Part of a small language model's weights: vocabulary 8192, 146M tokens.
MLP neurons of a small language model. Each row is named by its layer, matrix (gate and up: input weights) and neuron, and shows model dimensions 32-127. Each number is 500 + 50 x the weight over its row's rms, rounded and kept within 0 to 999. Numbers have three digits each. A neuron's up and down rows have the sign that makes its largest values positive.
Before each neuron's rows, "fires on" lists the tokens most often at its 100 highest values on Wikipedia text that the model never trained on.

fires on: "–", "-", "/"
L12.gate168:450540467482561500491431525559486459504554487513534431534469516479439391523476458508468510511445425608549537552491446466545493518469536463524561565420487483590522533538546568446498458503537467428524481576475489512516554469476432518498545552520536521526574469489561537539562446474429467576
L12.up168:518455494429506549473503505535588531477475521514462475489539481472428501558462455557454604535432490479546442509519412418482483502533533502437585536496490407547528434498484546466403481422499507417451568592485488399428484591417513488454526574509443534505415565460598594564554484558419518476

fires on: "-", "'"
L10.gate224:511583479480521588507430468512481475480502472481524400510485507493498537542460415465462526495458502537472471517526476548489402514535496478515466537538574510558457536511550604495522442540496527523543496456575510500461590514453487465441589467513431563386494466438564567453487441423479480429
L10.up224:574444544472494469502553455591482544500540490505507488507547512453520546502532552454447479561503468578410460527509458364535513485577540564478532536533534430534534463539534568485566550553536549586554536577508476431499447545632453495540492580514443435466556552481511537495533591490475466435

fires on: " This", " My", " one", " Her", " whose"
L3.gate432:464625535549534470391529442471522465530488528464553502406534457518480531500469423491456599478506479470470467477456527532483470481494491528429446508413532423500493565493551507485601490499539466536513492545501477536455473489396461500480499520413525467497433462531431546522548571455447568396
L3.up432:519639502532587480428516488580524461543500498501548496421544555528531435464547549484485587513414497503461520534476535536592492545428454563472580548467424483514514482441439519502479579481575590519579559487554454377400482346425573527550462491499467534493546533465557534477492456486539481467

fires on: "–", " /", "/", "-"
L4.gate28:511511532401507509535568544552581510545488445477377494512515431389474473493561510506490552491443418523536469556481382476466539461453552405460521509444492476617465530564513459492550572536496546434541448438564433480506420517482499340533616486526548501457505469494532550486534479534568533491
L4.up28:498534473434541419516539578571458536478558514513482494536517510423624497531444459438502586536509504511473523536529426490485562490516653540485507427409486466458506570383436481536493424444534558415478481455445467464501498438631523481450489449452479471525453568470525549478441476468538428563

fires on: "  ", "-", " under", " acqu", " |", " he"
L12.gate182:495485503479499417457528469523484520504527491567400510356465490412464429521552587455482534495526456535538435471472543412426477476483520533468479509536456426541520540590524500446565508566493583566496460409512544446475470592534454470576448482478451526471562447530494558520591512453495556571
L12.up182:551492400436528423496450505533375509508572455580477495456527525532513499540543490472539560477392525465533486505487497514469483529508473508423564581519430464474405564463518510470434437495507524531461507562476412488488465486460476483545490354580582497416554506505570526485477469500411490526

fires on: "R", "D", "dr", "ti", "pl"
L10.gate373:444548483510494495524514446546530449533511568540478451505436480562447515473533538456494473507510553426590470566491552636512527503518529551549467494440531522457453429461472537436485425591505510507513463459522505579503456503490417569530514540462380501532595531352583464545556501460493526452
L10.up373:417442495491506465553498486608457456441509534455511512561513542537467542442586534444568492557490590436573416535529482575566590468531448579520442480573480507436432409468471505515535473541546466508481461535443510501506445469478579470424447518458419516431515488474529479519556498564536498542

fires on: "V", " (", "R"
L12.gate402:469581531505514546470476417600520483531558486439584438584561500486492523474540618450427507534516501572561471560432501513419574432565481547400484523497597535493478506443574544493629425557556429484485417591534510537448524441457550533502542528484482532516501582496529456471462574559556494503
L12.up402:413537526459450485538490510496513478453462481495416535522483530462512445538665484475447489529512519452517542489502529503518577496538438478440541422637505520486511485563522471497464523427559505513548459544486556466596479575557628514482445554391506539491491579435556525566589551519386455515

fires on: "-"
L6.gate467:522441548436582507472446648529507518452462452445515450423464416449464519529505437518526604561496496542487505562480502504535626487533476481516541480421467476565460552528440466485548509518428532570518468485512588492440481608531504469500448466442552503465489453524549503493441469500462496523
L6.up467:463495375455439565507467414534494470542565516462437412513465512486553461527490518532522501532497488563524489483534391425432511496491547527435512503496507469468436528453506475496452506501587514500493536538434480498466457508502445461486630463509496527500454530470554605618470508479566475458

fires on: "=", "-"
L11.gate106:565550546567530610461465551500488554482558485544521410423458505518589548540451522548514533495457506485483456453480601512435514456529529452423502508492488469538572534417502522456536489566389574475472503519382474465522648502477520549473429465639491509511547513481524526525489450460507439531
L11.up106:539559556515403600536538556504520523493505524506551468431472471499503503500462536428488527510515543508365488436566471448457492445453446465536592517577618503616472425537477522485506485442399554527579446517451504511496528455504483498521452489548440476567566597546598472487572540456530531530

fires on: "-", " number", " state", " class", " type", " man"
L11.gate285:436498489478535502541470390468460519402560404499472481479525557486459355443529480435445460617526543535515463508477529561492398494471609396571523454487524536511470436514582559463513425532550446519468540549456421513449543497445486560539461444591513482494539425423538537500485519517452511515
L11.up285:557535527530542609511569442630447562489536494590564449477511486501499468523403395545450494486560497570464508507683490466472545501482537506440526413487549459529470456539508478526494500465489446547576506523508413502507479469560465398534473562552493522537484489532481525500378542447566531475

fires on: ")", " (", "S"
L2.gate147:432593591534446533448540516481523433418400520546469502490499446558531562578459555493580442451515500483488567477478404474557580504547459601534431449483479501517497407583473534478470459495427439500528454442536444471536501598528468458479512486547467497472423497413574540480444427482545502542
L2.up147:487477507491534482475557466461505442440444542521433534527523450482480492465483522502569472480526550412439509503475470479448543477554432521507462447538434627565450467467534563485592433554407545573513394462486572445553523433468469528625494523553562539454552496448532487475433563575510513573

fires on: " Ren", " Per", " per", "I", "ren", " An"
L5.gate223:429552485502540539412489479484517587477479427431579484564518518485393516493523492474471536485585482453435517490522560542455446628541418477622520490512481437511482445454454483441501527517431468550547538504422463515458528485469453545500605481517605519462421582469443496555551495583463522467
L5.up223:508528525453510495397563485442531545534535479484563490574590459513446583507513558448519537653571498476506508501537496479430427469472458488501467485633500499379459496377543422526476540509532509566460451483489503515404535423485426460493584524473560550535534471381470492591522521506464538489

fires on: "qu", " Cu", " qu", "Qu", " Qu", "rif"
L5.gate465:440442589494523492443452507469447505433525560544460533445496579529549508498536565478536505431533546514491487601535552464435478469501434602534562463529547533520560502577458550448521481541500441361574502508534454522485538452494453572441604572488542517481553443404552496500501488510522470559
L5.up465:451450512454480520475572574517560457477532594612570488493428452491544502474545518486423440496538531549465307532499522486482353573537545505503422600453521512440533489417448546489549472503447433498553427513466441521472478476384454523463619581488459530487453590512522465500536561478503498483

fires on: " her", " Her", " Cu"
L5.gate494:573520485566500502532444517454529525466467506511559538442486480543418488514494574491440529562524508539609482539463515462524539499530466661458514512442511415488540609392438520457567520489513448582562506505500476548537394427433521444525516566490564504468577511426451506488579561572556596514
L5.up494:528507489519510525437540481568515495449488498526451382423484501485448492448562427427431526491485579468452422434489578514655430538509515540500501482415532528460515526421518660484451522489432513435458456548531461481469568438382435553474484530535522463489489562518559441498495473502414481490

fires on: "K", "č", "be", "za", "vis", "ev"
L3.gate50:428654499466589495475499498533445483458513447570497503513469578528500580533564457488543557469469465502631482442406508598373509550457500529502546464468553560392457563555584521458528511550557533511570546500503506567484484531477609570433462561476491454509523471519459560518501473453513546596
L3.up50:437496465555506569395481489434418514454461612476454566577465489424507450513518448384539451517446513431559518521519536604502556494546522539577488526464441529495457563455487452510510450459475540478508550496463571451559509533598455444505486536586575528476426527481419585502575444413515543536

fires on: " her", " them", "\n\n", " ap", " middle", ")"
L10.gate416:480432489552574537443389523532583550556473560495587471554475566559543502448501467517402507467476560449474482477500512559548459534517468648509483533488495467441460479447411556470560476502526465502565532532502438532501463585477453500504522546556501505523549601453449551423548536544550626530
L10.up416:514421520545484533473562544543538451505390543513527497548506503537547518432410440547493460600507512464493469452537429522562457513514493471570485477511470521441490516431467528520466568544531500455602444505485493565464569507565393476411536428533472499565515545420549528498500544573500487547

fires on: "M", "or", "o"
L2.gate144:542563512538648496458528590446505572474567470527544551536540545497471412508498482563537533547490547567521558481415437507515617504449499453481519425530411526474662566582476542437473560525572555479572476503551545493584522534467492530564505460400578509509437470527438451523564491570561520486
L2.up144:497505514573592483494549463533420528538619535495474411540551499566518544465522469406515451468492519468475567446490627517487566536476478566545399458487503515534547562480546493513477544465502506468521472379497419436529469495428446519448524555493459421488539504494504431445468525499446508465

fires on: "-"
L12.gate186:392505470521569624464419536556496575488418466563509386461450483457586463517457421511531508516511481499581434539473464475550446563428469480517475475420484464593548581474512524395548451475468520522494534486522462435493436489501451560524483552488534584571558536389567575513457509473437559567
L12.up186:473481498486559573466525478477517536421505527486474463421483479490471384542495467528475510575524540474502446532529443350500433565519476516491529459491480506494539477509520445459544476530581504463474439583548448393453524466486543416498472459509446494488487462452532541488529426554557566480

fires on: "e"
L4.gate420:597503515454547488490533571476557476566502482491505562463620507485464600527500484604522470456576546521472516514526443562439541421478474504524578574544541570494535546479434672439517462457508478488578464456502489495538490504502536532539467480532449446481435467371533547437520503468524533609
L4.up420:494467486526523479471469554394441476456480559520459580409488544556523532438456469597487490533504532473497535506481459507370600560423504461484531555585495487491476473558429443518536551385578512528539492409496464497486428569420496486545525545618501443555420393476454515620547532503511477536

fires on: "or", "ors", "e"
L3.gate435:481583487478633551484428534407547505502508490513613523510471453531471476467522514402526512513491456532476465510446412481431571436517560457475430544591464445553560517507484413460482460472436485536555420548546584479481507430544542554540473511456457503601502469509476465382545408550494516547
L3.up435:488471531527528471533552589361521450489551552629454512526566527435508503501506493579435423409561481450487569472503524476461533483455480563447458501520373520483505492579479460539492502439572534564488485447628455539562562463463483531504460464616456612525423456410492454502484427521452503531

fires on: " Go", " Sch", "'", " go"
L3.gate253:494472519463590534356476500457476504520502446513559462440458451486513544519425527372487609564499464599521551560496470522548516519438505516448522545498531506509494526538474545461386423463527445476503463496508512522424507650539510535502530445534486542576376535507553560513470496512547521513
L3.up253:543472505599507557467475561567472516462496459548481444438509489527510508498468509546481502563519558476471557548488508519520471525501462475443548547459549471511498465528622536506511470584554488596625488563458524468535483556469585579617466539548521439447508521455588454551448508477469532449

fires on: " (", " as", " L", ":"
L12.gate255:490435579498530537567445461469475490502473500520462500468550496437507537484492499513509505452500481468475506515559501444513555508580466532510503451558512430533481544495438505452449533490462563605490572464470420429558518537479524624575532511519477462623416483502495515519453495456439502437
L12.up255:507574502524591508547516514493538495532436534458488522464519490545443532388456444560530462355470456432458410476512437538547579464500466440594497570544587581507473470489537532477534414561486544542455399473513622545529437442604537554440500481560547492538535530519487541451534562425492481547

fires on: "v", " V", "za", "z", "č", "jo"
L4.gate72:425543512436557393527471404474537432437614492437566465451436463516572547547532448461557536416552413511574452537434543536408534525492461589483577594400512590407510524547547490466609502501574442493471481579532557503583480537509521558512480528426440456536467459494534526505551529435550544499
L4.up72:411542526498499394589546523526583509477586512483565475491412521583570536504447531469558481475539476466537479567483591532410513482443543666514447462505547483559570630513487414552596482475538502477486357622532569466525459438481417515515493507448460470562506470499519506467477573394541467455

fires on: ")", "er"
L3.gate125:425441497479507484511526487488457525413482497523542410541507452510538541487465540528579501446517500536541580519560453482536577451501523514467440461580433454537480404451532517457592541517517564487506404510483576531492443489512476523572555488494454447589522586406532434502485528559556473474
L3.up125:410446550457491570432509531456518542477554521578492518537488499396483530463570492628567435481468509440532528462453502466477490453418502480558440493444445460532498478491632499506529521490565438465571429502525530516417559425464448538492404449573461491568535549440478443448425505521575568531

fires on: " (", "uki", "ira", "r"
L2.gate233:618518469503467482449480439567571532500529427435492507461455516434445460553501594571491557490538535477558444589473400517525527389515456498508463452464508587473504509638469500449522488499471452476445565567567550536439426543482532452572528481486521525543497504543551571515585528493524464458
L2.up233:609444512553505496513468445531547574467486428449474545469507586492548384563480459523494510543583495553449488521421471498491555429539468538474482443622545549483602507528534451497420442543478483422560491489483463428530494498525452537571504489411550493479523496491568529544465444508423463513

fires on: "-", "–", " |", " –"
L10.gate435:511467506577581492506428535436398481554423552509546580481439476360414475518468472410530499513555473480470496517566477496517601532581498507506533440489510430527395540479440474461482501477523511493431573576435509540481423579465430527572502532497568494464507517394483397553539490556417597495
L10.up435:416453401493541501487510427468499535484631493493467533493594486588441530511513475568475567562491472513518520509520541560589591450525508474516555509512521510528582476493425439492512511471467531477507643510464470504474472655510538583486479448487546475517542539462542527638439605519523440512

fires on: " Tra", " tra", " stra", "te", " gra", " Gra"
L4.gate147:462536521428477469530475483634417557426486495504511589542503491555477607527464542406518463447441519567438562478540441506497471595484541429503568481475543530514411496422461534451562554476610474486554565550414479453407572467515547480533580509571481502550578500502501454574522469604545457504
L4.up147:475537467553532493504526505457559508481478442463485448516521555458498495510545434511423506476447501559506562554515557463450524515458477523397421522468545538464548547462510564496548508482394452595448558456649480498475487453469449516501547465581547547568518481600526517559569578509413548512